config.yaml
n_layer: 8
d_model: 384
n_head: 6
n_kv_head: 6
head_dim: 64
d_mlp: 1536
vocab_size: 2048
activation: "silu"
norm: "layernorm"
norm_place: "pre"
norm_eps: 1e-05
positions: "learned"
qk_norm: false
attn_scale: 0.125
bias: "none"
tie_embeddings: false
parallel_block: true
init: "normal"
init_std_qkv: 0.0321
init_std_o: 0.0
init_std_up: 0.0321
init_std_down: 0.0
optimizer: "cautious_adamw"
lr: 0.000531
lr_mult_qkv: 0.7
lr_mult_up: 0.73
beta1: 0.9
beta2: 0.98
lr_head: 0.00429
warmup_steps: 327
schedule: "wsd"
decay_fraction: 0.763
decay_shape: "pow"
final_lr_fraction: 0.0
batch_tokens: [32768, 65536, 131072, 262144]
seq_len: 512
doc_mask: false
z_loss: 0.0001
train_tokens: 366700000
steps: 3878
dataset: "wikipedia_en"
MLP neurons of a small language model. Each row is named by its layer, matrix (up: input weights; down: output weights) and neuron, and shows model dimensions 176-271. Each number is 50 + 12 x the weight over its row's rms, rounded and kept within 0 to 99.
After each neuron's rows, "fires on" lists the tokens most often at its 100 highest values on Wikipedia text that the model never trained on.

L2.up1488:50 34 33 62 58 56 58 44 47 62 47 57 50 52 38 39 53 46 68 58 60 36 54 42 60 31 45 29 65 51 33 50 32 30 63 58 49 68 55 45 73 38 63 56 41 72 47 62 51 45 64 53 66 42 47 48 59 68 42 57 74 51 50 57 65 34 39 56 48 32 29 62 36 37 57 53 52 65 53 65 49 59 52 44 41 32 53 70 50 41 72 50 50 67 35 47
L2.down1488:54 74 47 58 55 31 53 51 53 51 80 38 53 51 42 53 43 48 51 46 46 39 30 47 57 59 44 68 34 50 57 49 62 80 45 32 62 34 39 46 49 64 22 62 49 37 46 56 53 50 57 61 39 63 39 45 63 52 43 40 34 46 45 49 51 39 51 57 55 47 73 55 60 56 46 47 53 32 73 36 26 53 46 34 62 71 50 38 41 71 23 27 49 54 59 62
fires on: " serv", " following", " City", " him", " rest", "ummer"

L2.up174:51 31 50 47 63 52 60 39 54 40 68 52 42 58 51 36 57 48 54 46 43 49 58 33 52 31 44 64 17 43 43 46 72 49 54 67 60 52 33 51 50 64 67 61 49 58 35 60 51 72 47 20 53 44 58 47 40 39 63 48 72 48 45 59 64 60 64 63 50 60 54 52 54 67 70 43 58 64 56 64 56 51 57 58 61 30 63 34 78 46 80 55 85 32 43 07
L2.down174:64 43 41 56 69 45 48 66 38 34 64 49 71 53 38 62 72 64 52 46 62 39 53 58 34 62 50 31 63 62 47 49 52 63 45 42 44 57 46 40 51 17 43 36 34 46 61 36 57 30 47 82 78 52 39 42 70 70 45 53 28 46 37 21 54 22 52 36 45 45 50 57 43 76 24 40 56 37 39 51 54 65 45 42 44 56 28 59 45 44 15 46 54 59 48 58
fires on: "ently", "ents", " government", " then", "ico", " side"

L2.up1010:23 51 63 57 42 55 42 49 46 58 73 58 68 37 36 30 62 61 57 64 45 55 48 59 18 66 48 52 26 48 46 41 53 66 40 70 56 31 59 48 49 45 52 66 54 55 38 67 39 35 42 43 41 55 72 54 51 46 46 38 45 49 59 35 60 36 52 72 35 44 49 36 59 42 71 47 61 27 20 41 65 43 74 66 46 43 45 49 53 35 76 56 50 52 42 36
L2.down1010:58 45 35 51 40 39 42 32 65 30 49 63 48 58 56 42 52 50 49 34 37 30 51 34 43 49 60 44 40 54 38 59 58 28 51 41 55 72 63 54 30 50 36 32 50 67 56 58 47 55 57 58 70 55 45 61 55 75 52 54 67 45 46 57 48 49 32 46 54 40 33 51 48 50 25 54 58 66 48 51 58 78 25 27 42 52 55 47 56 62 30 45 39 31 41 65
fires on: " group", "ten", " like", "lin", " began", "ner"

L2.up270:15 47 22 58 45 39 56 52 58 48 31 51 40 50 53 66 50 66 62 65 59 42 49 58 58 67 52 43 66 53 36 50 28 26 59 34 65 78 52 52 46 57 51 23 51 30 58 59 60 52 55 47 59 43 56 60 54 92 62 66 39 38 57 52 51 36 44 45 29 38 59 78 41 40 43 49 47 66 44 23 24 48 33 38 61 51 59 39 22 54 38 24 20 74 58 48
L2.down270:52 43 71 38 52 62 48 31 48 59 40 46 41 63 48 48 41 40 60 49 45 39 62 44 47 48 52 60 51 56 54 21 69 47 52 46 59 65 42 58 61 30 62 36 47 73 38 38 50 37 62 56 38 61 70 00 66 25 33 54 56 65 52 44 49 47 34 56 74 69 61 45 39 54 53 56 47 26 41 56 55 64 52 51 43 37 49 47 76 53 49 44 65 18 24 36
fires on: " same", " top", " kn", "ared", "clud", " me"

L2.up83:57 44 53 58 65 60 41 39 55 51 64 41 55 52 62 50 53 55 57 41 40 55 63 62 65 41 41 71 47 39 36 49 39 43 64 48 46 48 26 52 51 60 65 46 45 70 43 48 45 68 42 53 40 56 58 47 25 23 44 50 66 47 56 53 59 51 49 74 46 55 41 66 43 68 65 48 82 52 82 75 49 38 56 49 62 42 57 52 50 42 69 53 53 38 41 48
L2.down83:61 55 66 19 45 41 74 81 51 48 53 53 42 52 35 55 68 39 69 37 38 50 49 60 33 57 69 35 34 68 43 52 56 59 48 41 39 68 65 47 64 52 39 63 76 61 47 39 67 41 54 58 59 52 41 36 67 64 43 42 63 44 54 41 43 46 41 37 42 49 57 47 47 46 25 45 46 42 42 35 55 72 38 45 55 48 59 56 53 59 37 18 32 43 60 55
fires on: " place", "wo", "{", " system", "line", "ure"

L2.up304:56 57 57 46 52 51 38 68 61 56 58 59 29 62 44 52 26 51 55 59 45 44 49 37 49 53 62 60 59 47 53 53 55 68 37 55 53 58 75 43 54 51 49 61 56 53 55 54 56 50 62 50 66 61 44 60 44 51 37 74 39 49 44 29 43 34 53 46 44 32 42 44 56 57 44 80 58 51 55 34 47 48 41 42 55 37 76 39 33 70 33 27 74 57 50 50
L2.down304:33 26 44 54 45 56 55 53 44 50 47 32 47 66 57 45 35 62 40 42 58 41 55 46 64 36 55 43 44 36 66 43 52 57 57 54 68 46 60 48 56 40 61 45 48 43 46 35 44 39 47 53 37 27 69 46 54 54 43 48 52 53 39 66 39 90 42 47 65 63 64 64 45 46 48 34 29 40 50 47 32 56 66 50 35 53 20 63 47 34 51 42 35 43 46 37
fires on: "land", "ered", " ag", "',"

L2.up1358:54 54 46 44 40 40 32 47 45 51 56 33 31 42 57 36 64 38 55 52 52 50 53 45 52 41 65 47 55 61 46 45 41 57 35 39 38 53 81 44 44 42 45 59 44 48 41 65 44 38 57 67 39 40 53 42 54 71 51 55 49 59 24 63 46 47 40 51 59 39 40 55 70 68 62 49 54 43 51 53 30 70 56 19 28 32 58 61 36 36 79 45 68 56 57 45
L2.down1358:37 56 50 57 40 47 44 50 42 38 59 67 57 42 24 74 41 44 67 59 45 70 45 63 62 61 36 54 51 38 55 48 49 43 58 47 53 43 60 59 54 73 59 49 27 43 51 51 54 63 29 38 63 56 55 69 32 47 61 36 58 47 56 31 35 59 43 34 45 64 66 31 41 34 42 57 52 38 66 30 54 47 54 48 84 58 31 53 53 40 30 38 42 53 61 42
fires on: "iss", "aged", " They", "ague", "order", "ille"

L2.up1051:16 59 26 60 41 38 36 59 45 43 44 61 59 40 48 45 34 61 51 61 66 61 40 68 37 53 61 38 57 39 50 49 19 57 64 49 49 63 64 48 52 38 45 49 57 61 55 60 46 42 54 84 72 53 61 49 56 84 42 57 36 38 59 45 62 24 40 46 39 43 65 56 63 42 49 57 48 48 15 29 34 65 37 56 68 42 62 41 33 45 44 34 55 78 48 69
L2.down1051:56 61 62 45 53 58 54 55 57 58 43 47 37 71 57 49 52 49 47 31 33 23 63 39 69 46 58 53 45 67 64 29 54 49 41 53 70 50 60 47 44 65 40 58 56 72 48 54 42 53 65 48 07 55 49 32 53 62 38 56 67 63 48 64 41 74 29 53 58 43 28 52 43 55 45 50 66 60 65 34 47 50 56 49 33 40 41 48 68 48 73 50 48 31 40 40
fires on: " art", "ography", " located", " offic", " pe"

L2.up1125:67 26 40 53 55 68 49 45 49 53 57 42 57 62 53 56 52 62 54 50 55 48 41 74 59 46 55 51 41 52 53 60 13 39 47 61 63 60 37 43 55 35 48 27 55 54 43 55 48 51 43 82 33 24 54 48 67 49 74 59 38 45 44 40 46 59 38 58 28 35 50 48 42 44 61 49 33 59 26 95 43 46 49 56 68 56 57 43 55 52 63 22 56 62 42 51
L2.down1125:49 70 47 38 48 27 39 68 29 67 48 46 54 45 63 34 55 50 53 41 56 30 41 43 56 66 50 35 32 63 67 51 61 47 49 65 66 57 33 54 58 57 54 66 72 48 83 59 41 64 52 42 68 68 45 51 56 59 32 48 65 67 56 45 39 39 79 42 61 44 65 60 68 71 40 30 66 51 63 11 54 52 57 35 54 74 43 38 61 36 32 56 47 53 58 50
fires on: " became", "aged", " loc", "oung", " served", " Red"

L2.up488:37 29 47 43 54 35 34 34 43 51 61 47 43 52 60 37 70 52 55 49 45 54 53 40 36 09 39 36 48 50 58 51 39 59 41 42 55 33 48 51 54 43 59 58 36 81 31 44 67 68 52 30 47 28 50 56 59 59 56 54 62 46 31 40 55 63 45 55 49 62 46 55 68 50 62 41 52 43 38 49 59 44 44 42 43 58 41 47 80 48 72 60 76 64 52 36
L2.down488:55 43 51 58 49 60 48 67 61 71 43 54 60 55 50 53 26 36 52 55 59 34 49 67 57 51 57 57 74 34 57 47 72 38 65 42 47 61 49 42 52 73 48 51 58 37 59 36 32 52 56 77 37 59 60 20 42 48 55 52 18 55 75 65 53 36 30 45 63 63 49 54 45 54 44 52 68 33 52 34 41 39 51 58 56 45 41 60 34 40 45 58 31 46 48 60
fires on: "ru", "iness", " list", " inc", "eries", "oints"

L2.up798:33 49 49 51 31 36 51 61 62 59 54 52 35 26 36 59 41 53 67 69 55 61 55 33 39 62 40 72 66 58 46 49 61 79 52 41 54 32 99 56 56 56 44 68 53 37 64 72 60 42 48 44 63 65 41 51 43 57 29 68 47 46 46 38 53 42 56 60 58 54 40 37 48 46 54 58 46 34 33 02 43 59 52 48 41 13 55 53 43 56 45 49 41 59 52 31
L2.down798:74 46 63 58 64 62 44 50 39 60 42 52 39 59 60 41 52 43 49 35 35 53 70 64 63 40 63 45 53 36 57 45 60 44 42 43 62 51 39 62 53 31 52 38 42 51 32 22 16 53 46 54 39 49 64 60 63 35 57 59 59 48 39 67 40 52 30 53 62 40 57 54 48 53 47 56 48 66 50 83 58 52 69 49 47 72 43 48 66 56 38 25 31 44 55 60
fires on: " age", " last", " only", "olog", " led", " larg"

L2.up916:62 62 54 48 60 61 45 62 57 35 52 51 56 45 34 19 45 45 44 47 49 77 43 21 37 51 46 53 56 56 51 50 57 59 45 57 27 66 56 50 55 45 51 43 58 50 58 30 32 28 40 16 44 50 34 44 44 78 44 21 27 53 47 43 43 40 57 41 49 54 54 49 76 60 56 43 50 33 50 67 66 45 65 56 46 70 31 46 45 39 76 61 54 39 50 60
L2.down916:41 73 58 54 25 47 50 30 60 36 56 49 51 76 28 64 59 40 59 45 39 53 52 81 60 65 68 45 39 27 27 40 46 37 70 47 18 47 49 51 27 53 68 42 16 67 46 61 46 56 50 51 58 40 59 25 45 40 50 62 53 53 50 74 57 54 55 44 44 39 66 52 51 50 54 85 60 52 41 42 45 64 37 42 60 36 64 46 48 34 46 34 65 45 30 57
fires on: " deb", "forman", " match", " played", "[", "chit"

L2.up1482:64 64 47 51 40 39 50 48 62 54 39 47 33 63 90 63 38 59 54 48 41 53 58 45 70 43 37 49 50 31 36 44 61 38 45 56 61 42 69 48 52 52 67 52 54 44 69 42 46 66 66 67 51 48 60 42 42 72 57 65 79 35 37 73 63 61 56 70 59 51 53 71 42 60 35 52 59 96 73 30 27 59 57 54 58 17 41 46 31 48 50 58 46 61 51 70
L2.down1482:41 56 58 43 74 49 66 54 47 57 53 52 56 63 42 46 50 49 54 51 50 32 64 67 35 51 59 71 63 98 54 67 44 69 48 55 39 69 57 48 60 41 49 41 46 57 50 43 65 42 52 60 54 56 42 34 62 37 41 49 46 56 60 47 43 36 28 57 47 51 53 60 38 41 67 56 46 37 39 58 59 59 33 55 25 48 67 64 69 50 43 54 49 31 44 34
fires on: "ons", "ved", "of", "ays", "*", "ient"

L2.up965:46 60 54 54 40 59 43 56 45 49 67 38 60 49 29 29 62 47 47 49 39 64 49 28 19 45 34 43 16 37 51 40 65 61 48 47 51 40 57 52 49 47 54 72 66 65 36 42 43 49 53 28 47 53 56 45 60 63 46 47 60 46 64 53 51 33 71 60 48 67 67 32 69 46 61 51 63 39 47 39 56 48 64 56 56 46 50 42 48 18 76 42 80 47 44 47
L2.down965:55 50 59 57 44 42 48 51 56 37 28 58 33 72 42 61 63 38 43 51 33 40 44 67 63 46 77 64 50 65 13 60 50 50 47 56 50 55 45 58 28 36 48 39 55 60 81 28 53 46 43 58 45 76 31 56 42 58 58 55 49 50 44 46 55 29 18 57 57 59 34 45 26 62 43 67 42 62 57 54 51 48 59 45 23 45 48 55 65 64 47 44 20 51 61 74
fires on: "ier", " began", "line", "ved", "ele", "omin"

L2.up212:46 43 28 60 52 37 52 38 36 52 40 46 55 58 58 59 53 50 61 51 47 44 36 25 57 41 45 55 55 41 47 42 26 49 47 43 51 37 60 51 47 54 70 51 66 71 47 55 59 43 61 51 43 56 58 68 44 90 56 68 71 59 36 63 63 38 46 41 55 46 61 58 30 38 47 35 63 43 62 52 33 34 56 48 45 36 74 51 39 36 79 24 27 44 50 34
L2.down212:52 37 54 51 46 58 40 67 50 48 47 64 50 47 48 60 40 38 37 61 37 49 68 67 50 64 50 44 53 69 53 45 45 54 39 30 67 52 36 43 50 31 34 63 48 57 64 44 35 48 42 51 53 59 36 30 58 57 26 37 31 46 57 41 42 47 36 64 49 69 58 51 34 45 50 52 56 52 58 41 67 71 37 38 48 22 63 43 60 64 34 47 36 59 51 44
fires on: " end", "ourt", "ross", "oint", " pass", "_"

L2.up120:00 61 34 51 37 48 64 52 44 64 57 54 66 34 35 39 61 65 45 63 35 55 44 36 37 50 27 42 35 40 30 33 33 51 18 45 63 38 69 34 48 45 57 54 41 56 50 68 41 33 52 25 58 58 62 44 56 91 49 51 60 42 47 48 60 64 62 41 42 44 74 56 48 51 55 46 69 52 73 47 49 28 53 47 51 46 42 32 59 34 56 68 64 65 47 49
L2.down120:64 52 56 57 53 51 51 38 69 50 44 62 70 51 40 52 60 61 38 41 55 50 48 63 59 54 59 60 42 45 48 50 54 60 66 40 35 74 40 57 44 49 44 23 53 51 51 57 61 32 47 57 63 60 56 40 56 50 63 44 56 54 48 67 42 38 40 59 47 44 29 48 47 32 47 52 39 41 27 44 47 73 37 50 50 41 90 46 52 68 23 28 35 32 29 60
fires on: "erv", "ring", " run", "_", "uthor"

L2.up99:73 45 36 50 65 54 56 53 66 45 45 59 53 52 63 30 51 27 45 49 52 60 63 25 69 53 52 42 63 37 67 54 63 47 28 41 48 68 91 51 36 47 41 42 50 45 75 72 64 51 49 55 68 68 52 66 59 83 30 18 43 56 47 56 43 48 71 59 57 57 44 28 42 56 57 31 30 66 25 59 44 43 45 63 33 47 63 55 22 68 40 30 60 46 46 27
L2.down99:58 54 56 49 40 64 44 36 43 50 45 33 38 55 54 49 48 50 62 51 53 56 60 69 63 57 27 42 57 37 54 43 57 61 62 46 67 48 42 40 65 37 67 60 49 40 41 37 38 23 57 53 38 37 41 29 63 39 46 64 35 49 30 47 49 30 38 47 52 65 57 52 63 61 51 49 69 39 63 45 28 37 46 46 56 51 28 60 49 30 52 62 49 69 54 62
fires on: " last", " follow", "ice", "irc", "ss", " age"

L2.up204:38 60 47 48 34 55 66 43 54 44 70 56 37 59 55 72 31 65 47 36 50 47 57 57 77 27 34 74 28 51 43 48 72 42 50 68 59 45 28 53 45 63 54 54 51 61 84 58 53 74 45 31 39 44 44 53 36 13 46 59 57 47 59 54 55 77 43 69 60 57 50 43 48 53 54 48 38 69 41 49 66 59 58 41 45 15 61 39 56 60 25 42 49 31 46 17
L2.down204:57 40 52 55 51 39 30 53 53 58 55 55 70 49 18 39 68 50 49 57 60 53 68 45 27 66 72 15 68 40 73 48 56 53 26 41 49 62 54 41 48 67 43 40 65 50 59 54 26 35 46 38 53 55 44 50 74 45 73 44 59 47 34 39 66 30 32 42 32 50 40 50 50 51 53 55 57 34 56 66 51 45 46 24 62 70 45 54 61 54 52 58 46 74 47 54
fires on: " main", "ency", " Rich", " due", "″N", "itle"

L2.up1439:35 58 59 58 38 67 53 51 50 48 66 39 53 35 41 48 65 35 49 43 42 54 39 73 44 55 53 43 40 59 34 48 37 67 69 47 53 39 23 68 48 42 68 26 84 65 13 34 50 32 44 54 37 43 84 46 65 47 86 60 49 48 45 50 52 54 55 72 21 65 35 60 63 48 63 42 47 47 43 47 57 63 41 40 53 56 34 43 39 42 82 48 44 52 51 61
L2.down1439:42 33 56 41 61 35 50 59 51 38 35 67 45 63 45 49 40 71 58 55 40 51 56 45 55 56 58 68 45 40 55 67 49 26 56 64 30 78 60 49 51 62 22 49 41 61 78 48 63 54 44 59 66 72 04 58 47 75 24 60 39 47 49 40 48 33 66 42 57 43 63 28 43 29 34 53 57 67 49 37 69 54 41 62 54 34 51 42 74 44 41 51 56 57 56 56
fires on: " they", " life", " Award", "ales", "%", "merican"

L2.up211:29 51 37 46 48 61 51 53 43 51 64 62 54 36 49 49 76 84 47 68 43 40 56 38 52 48 46 65 39 59 42 50 38 61 52 75 38 57 61 54 57 57 67 24 51 39 50 47 35 66 61 17 60 56 47 46 42 68 65 54 37 42 49 49 65 44 64 54 47 66 52 65 49 52 60 50 62 60 41 64 63 56 50 25 57 52 57 45 64 48 63 36 49 52 39 51
L2.down211:56 44 48 41 60 34 47 60 24 55 46 50 69 63 48 50 51 34 53 24 72 50 50 63 52 66 69 31 39 48 47 39 76 58 80 54 56 49 52 49 58 50 46 51 32 50 51 47 68 58 49 59 61 45 50 32 55 39 49 38 56 48 52 31 60 47 18 45 66 49 31 47 57 52 54 44 57 34 65 41 43 56 60 69 55 26 50 56 48 32 28 61 56 35 59 55
fires on: "elf", " him", "ream", "—", " [", " \""

L2.up973:55 57 45 54 50 53 43 60 42 57 59 41 39 39 39 51 56 41 47 48 62 46 30 49 56 41 63 52 51 54 43 50 56 47 56 59 58 47 36 73 44 32 62 63 52 43 25 43 41 27 70 43 36 38 79 41 50 82 38 44 37 62 41 60 57 50 53 61 57 19 59 63 50 56 61 40 64 47 19 53 55 65 64 41 69 50 59 50 48 41 64 29 41 33 52 33
L2.down973:63 55 50 35 48 38 51 67 39 60 57 53 51 31 26 59 53 58 71 50 44 60 81 50 61 69 65 55 39 85 43 53 34 33 44 57 37 61 52 48 63 79 32 43 62 53 62 60 69 49 26 65 75 41 39 49 58 33 49 61 61 42 43 29 50 39 63 45 51 52 60 34 30 61 56 69 37 46 55 26 59 56 40 39 61 57 34 45 48 53 40 47 64 65 46 44
fires on: "ts", "nam", "cess", " government"

L2.up337:28 42 67 52 35 42 46 57 48 40 66 51 59 57 18 69 27 54 47 55 38 41 67 42 35 58 50 53 42 45 51 48 60 74 33 34 55 34 55 42 59 66 50 80 53 58 67 27 38 54 57 56 57 53 47 46 50 43 41 48 59 42 59 38 49 36 45 62 76 43 44 36 46 51 61 87 78 35 55 49 53 51 45 64 46 28 61 70 54 53 45 43 67 46 50 55
L2.down337:42 35 49 69 64 59 56 56 29 46 48 47 58 54 59 56 53 58 39 41 61 58 39 41 54 30 41 62 61 63 49 36 58 35 64 54 70 60 44 62 45 16 58 43 42 55 45 48 36 45 40 47 60 29 60 52 47 57 53 42 46 68 33 57 47 68 71 47 52 48 53 80 50 48 61 33 44 48 54 50 59 43 57 47 55 56 47 44 48 66 73 33 51 49 59 32
fires on: "cl", "q", "ural", "ummer", "eb"

L2.up1499:22 45 44 54 38 45 53 46 62 36 36 51 38 73 46 63 45 55 47 77 74 51 47 59 52 58 33 64 58 45 41 56 48 50 67 49 68 67 56 62 36 64 35 54 33 29 76 61 59 57 48 52 62 49 36 53 50 27 39 40 32 49 53 63 57 32 57 47 57 51 59 55 53 48 50 78 53 36 34 45 55 59 28 49 44 44 76 59 49 52 19 33 21 54 59 43
L2.down1499:71 44 45 44 47 50 40 42 62 42 51 35 38 54 44 48 39 51 40 41 29 53 53 47 49 48 51 29 61 53 66 11 45 48 33 54 63 57 57 49 63 26 72 46 44 47 32 35 42 37 59 44 46 65 48 45 36 36 62 68 85 55 57 36 45 60 33 50 60 36 41 32 43 58 62 30 51 57 57 69 39 60 56 70 46 35 43 45 45 35 61 65 71 46 47 46
fires on: "ief", "ional", "off", "ind", "vious", "ple"

L2.up1019:62 47 42 60 54 49 38 39 48 65 39 58 46 70 50 27 46 52 52 49 32 16 58 24 52 50 46 33 51 39 48 58 37 38 57 53 62 57 50 38 41 49 56 49 29 33 48 57 33 58 70 48 45 58 36 36 38 55 71 40 60 51 49 48 56 45 50 48 60 75 58 71 51 65 52 37 67 69 50 58 28 42 66 50 57 53 58 50 52 36 65 35 35 77 38 57
L2.down1019:52 72 35 45 58 39 67 57 48 50 59 42 53 42 48 57 46 42 59 53 53 55 34 61 50 50 55 59 51 70 30 62 67 46 51 56 59 29 32 38 73 01 32 43 48 52 36 59 54 52 60 40 51 62 49 59 44 57 36 63 41 63 69 24 46 64 40 63 42 51 47 43 56 39 75 46 44 21 53 55 57 34 62 59 58 46 40 53 43 47 39 73 45 51 62 57
fires on: " They", " spec", " •", " small", " Che", "-t"

L2.up593:45 47 46 55 48 58 62 62 51 53 41 48 69 27 54 37 45 64 53 42 26 50 68 54 54 21 45 45 40 46 50 36 35 27 41 68 45 79 36 57 56 49 70 36 44 60 40 47 37 55 40 38 51 71 65 56 52 61 55 53 51 47 44 56 62 59 61 24 34 84 30 52 36 50 62 41 49 66 63 66 53 54 53 39 63 46 42 36 83 37 61 54 51 49 43 55
L2.down593:39 55 53 50 45 37 46 57 43 51 51 56 55 64 37 73 75 53 62 66 46 67 42 64 25 67 58 38 57 18 39 56 62 51 53 41 42 42 59 57 35 65 36 28 58 57 63 42 47 33 54 46 61 66 44 46 47 39 66 45 45 55 59 33 57 35 49 66 53 50 60 42 79 44 47 60 60 37 42 43 81 57 47 61 36 35 56 41 55 37 37 60 65 55 49 61
fires on: " when", "du", " released", " band", "ors", "ve"

L2.up267:50 52 50 54 53 62 55 52 55 52 42 63 40 35 56 51 77 52 44 47 60 40 54 55 52 66 52 33 50 62 49 46 58 32 65 48 83 66 03 61 44 53 52 26 47 61 31 46 54 52 56 37 62 51 52 39 77 07 56 35 42 44 52 46 43 52 43 54 47 55 51 60 63 56 52 47 42 69 51 50 66 39 32 40 55 66 52 31 22 31 34 40 71 50 39 58
L2.down267:45 48 54 42 47 51 39 35 50 52 50 24 62 60 27 70 45 51 61 77 48 54 40 58 71 52 57 61 49 25 47 44 51 45 50 59 33 51 48 51 54 44 50 44 30 45 71 45 58 58 53 47 42 58 33 42 31 59 52 63 60 57 40 60 44 33 59 60 59 44 65 57 37 45 68 39 61 50 44 60 41 55 64 60 43 60 24 60 68 37 85 53 42 40 64 47
fires on: "ition", "ually", "ively", " they", "ief", " '"

L2.up1191:69 31 57 51 75 55 40 46 39 51 36 40 38 54 42 29 59 35 49 45 61 42 49 41 47 37 67 47 54 36 49 32 51 34 41 71 43 62 39 58 50 40 63 49 71 60 37 54 45 48 48 46 34 42 67 44 42 51 75 40 49 49 40 62 43 34 46 55 34 49 52 50 62 64 53 39 50 72 46 70 42 47 56 41 67 57 52 40 27 50 78 21 69 35 45 42
L2.down1191:25 68 45 58 43 34 57 72 60 45 54 62 50 50 60 74 35 56 56 57 30 39 56 60 53 60 51 57 38 56 51 58 51 62 46 53 74 57 45 41 33 62 37 48 49 26 61 32 54 67 51 64 59 54 50 37 43 74 28 66 31 40 65 32 54 36 39 55 64 57 61 50 28 51 36 34 62 54 67 21 58 50 35 49 43 47 30 41 52 39 15 50 58 63 50 54
fires on: "ven", " det", "lands", " mat", " men", " service"

L2.up454:56 46 40 41 35 53 48 45 52 47 40 46 38 54 26 64 23 46 54 62 56 34 33 35 59 66 40 55 57 49 29 37 47 38 36 37 67 60 38 44 41 45 43 51 43 50 57 44 43 46 52 52 38 71 49 44 54 67 56 65 44 63 39 45 39 31 45 52 42 18 50 42 32 64 33 58 49 65 58 44 39 51 49 43 62 53 48 35 19 62 26 51 43 62 63 81
L2.down454:44 71 59 68 48 27 50 32 44 71 66 36 70 19 50 41 61 58 35 51 45 70 40 34 58 27 46 51 49 48 52 46 61 51 52 53 28 44 50 58 60 55 69 42 49 47 40 63 47 60 54 25 56 29 51 43 35 39 47 41 44 56 43 49 49 49 66 62 51 60 58 53 59 34 47 44 34 30 55 87 45 51 49 45 53 57 43 47 40 38 44 22 72 37 44 45
fires on: "ific", "ist", "aj", " Afric", " located"

L2.up382:55 54 43 60 32 51 37 31 43 57 46 36 58 59 36 42 50 51 53 64 54 56 44 31 41 26 40 47 69 39 56 45 49 50 27 51 26 39 55 39 53 56 57 47 61 51 66 40 30 37 50 43 27 24 68 46 39 92 58 59 29 48 30 53 42 37 44 57 46 30 45 61 51 69 55 38 38 56 54 52 41 61 62 58 69 33 53 36 31 37 69 39 51 70 44 71
L2.down382:48 59 63 37 65 39 66 76 43 70 45 53 45 42 49 56 62 58 50 38 39 38 65 67 56 50 56 56 39 79 29 45 54 36 58 62 63 44 35 58 55 53 56 40 53 62 45 48 61 51 68 55 58 62 46 42 65 32 50 31 57 67 69 48 54 45 52 49 37 72 67 64 40 44 43 52 47 40 42 32 72 49 26 21 46 66 53 32 66 72 18 39 46 27 49 51
fires on: " join", "ity", " inc", "ference", " end", "ourt"

L2.up1098:31 57 35 44 37 34 41 58 44 47 62 50 57 52 39 45 38 65 53 54 61 57 55 64 52 51 40 47 48 47 38 43 57 54 42 38 56 44 71 61 52 52 59 65 47 46 57 36 53 45 58 64 51 50 74 42 60 92 66 76 68 45 48 50 64 56 58 59 50 42 46 47 49 39 48 54 46 57 41 20 47 58 47 60 48 27 57 42 58 54 64 57 56 69 53 59
L2.down1098:65 29 58 48 72 63 63 43 49 69 29 59 31 64 46 63 65 38 33 44 63 45 68 67 39 48 65 72 58 74 49 40 40 56 44 44 42 60 40 46 47 31 45 25 50 50 43 62 37 43 51 60 48 50 36 38 50 39 47 32 51 46 45 38 51 59 44 54 52 56 43 59 38 39 48 66 45 52 45 57 68 55 34 21 45 24 52 54 56 56 56 33 39 48 29 30
fires on: "ient", "ious", "On", "ved", "_", " mov"

L2.up224:29 56 64 47 38 43 31 35 50 48 62 65 36 46 55 57 67 53 51 56 44 48 54 46 54 60 41 60 58 54 62 53 56 59 55 53 70 35 62 51 37 71 47 52 42 40 57 69 41 68 56 44 63 54 35 43 31 41 25 19 48 47 33 45 56 53 35 56 69 81 57 55 29 48 54 54 48 44 40 29 58 51 49 57 42 32 53 66 41 50 32 70 57 27 39 14
L2.down224:71 48 42 43 58 31 48 42 42 53 54 36 60 58 51 25 39 47 51 38 54 57 52 50 60 35 38 36 36 34 68 41 46 57 64 44 43 50 54 60 45 50 63 26 37 55 45 49 59 50 45 60 33 53 66 51 77 43 75 80 47 40 31 60 53 49 23 42 41 37 25 44 50 57 53 41 52 39 43 85 27 40 71 54 44 58 57 57 52 57 56 33 52 61 47 51
fires on: "ose", " main", "oon", " child", " larg"

L2.up49:49 48 54 46 43 53 49 64 48 47 80 41 56 44 66 52 39 66 44 41 44 68 62 44 28 36 46 47 36 29 49 50 64 50 50 65 68 33 22 60 49 49 52 53 72 56 36 28 35 19 53 61 43 63 36 47 54 58 74 66 64 54 74 50 53 27 56 51 61 34 68 48 50 38 55 72 66 60 46 44 58 42 60 54 67 47 58 59 38 55 53 68 52 38 51 66
L2.down49:38 46 58 57 67 51 47 65 46 71 45 25 35 65 24 49 47 43 39 46 34 26 37 41 60 43 58 60 46 70 49 34 41 49 79 62 55 44 64 40 59 26 42 47 57 38 66 48 75 52 52 61 55 56 51 46 43 55 34 37 49 52 38 50 35 67 28 48 57 68 43 59 47 51 66 47 36 45 53 64 43 58 44 44 31 47 33 46 61 41 63 37 36 57 45 49
fires on: "ade", "line", "form", "ail", "ball"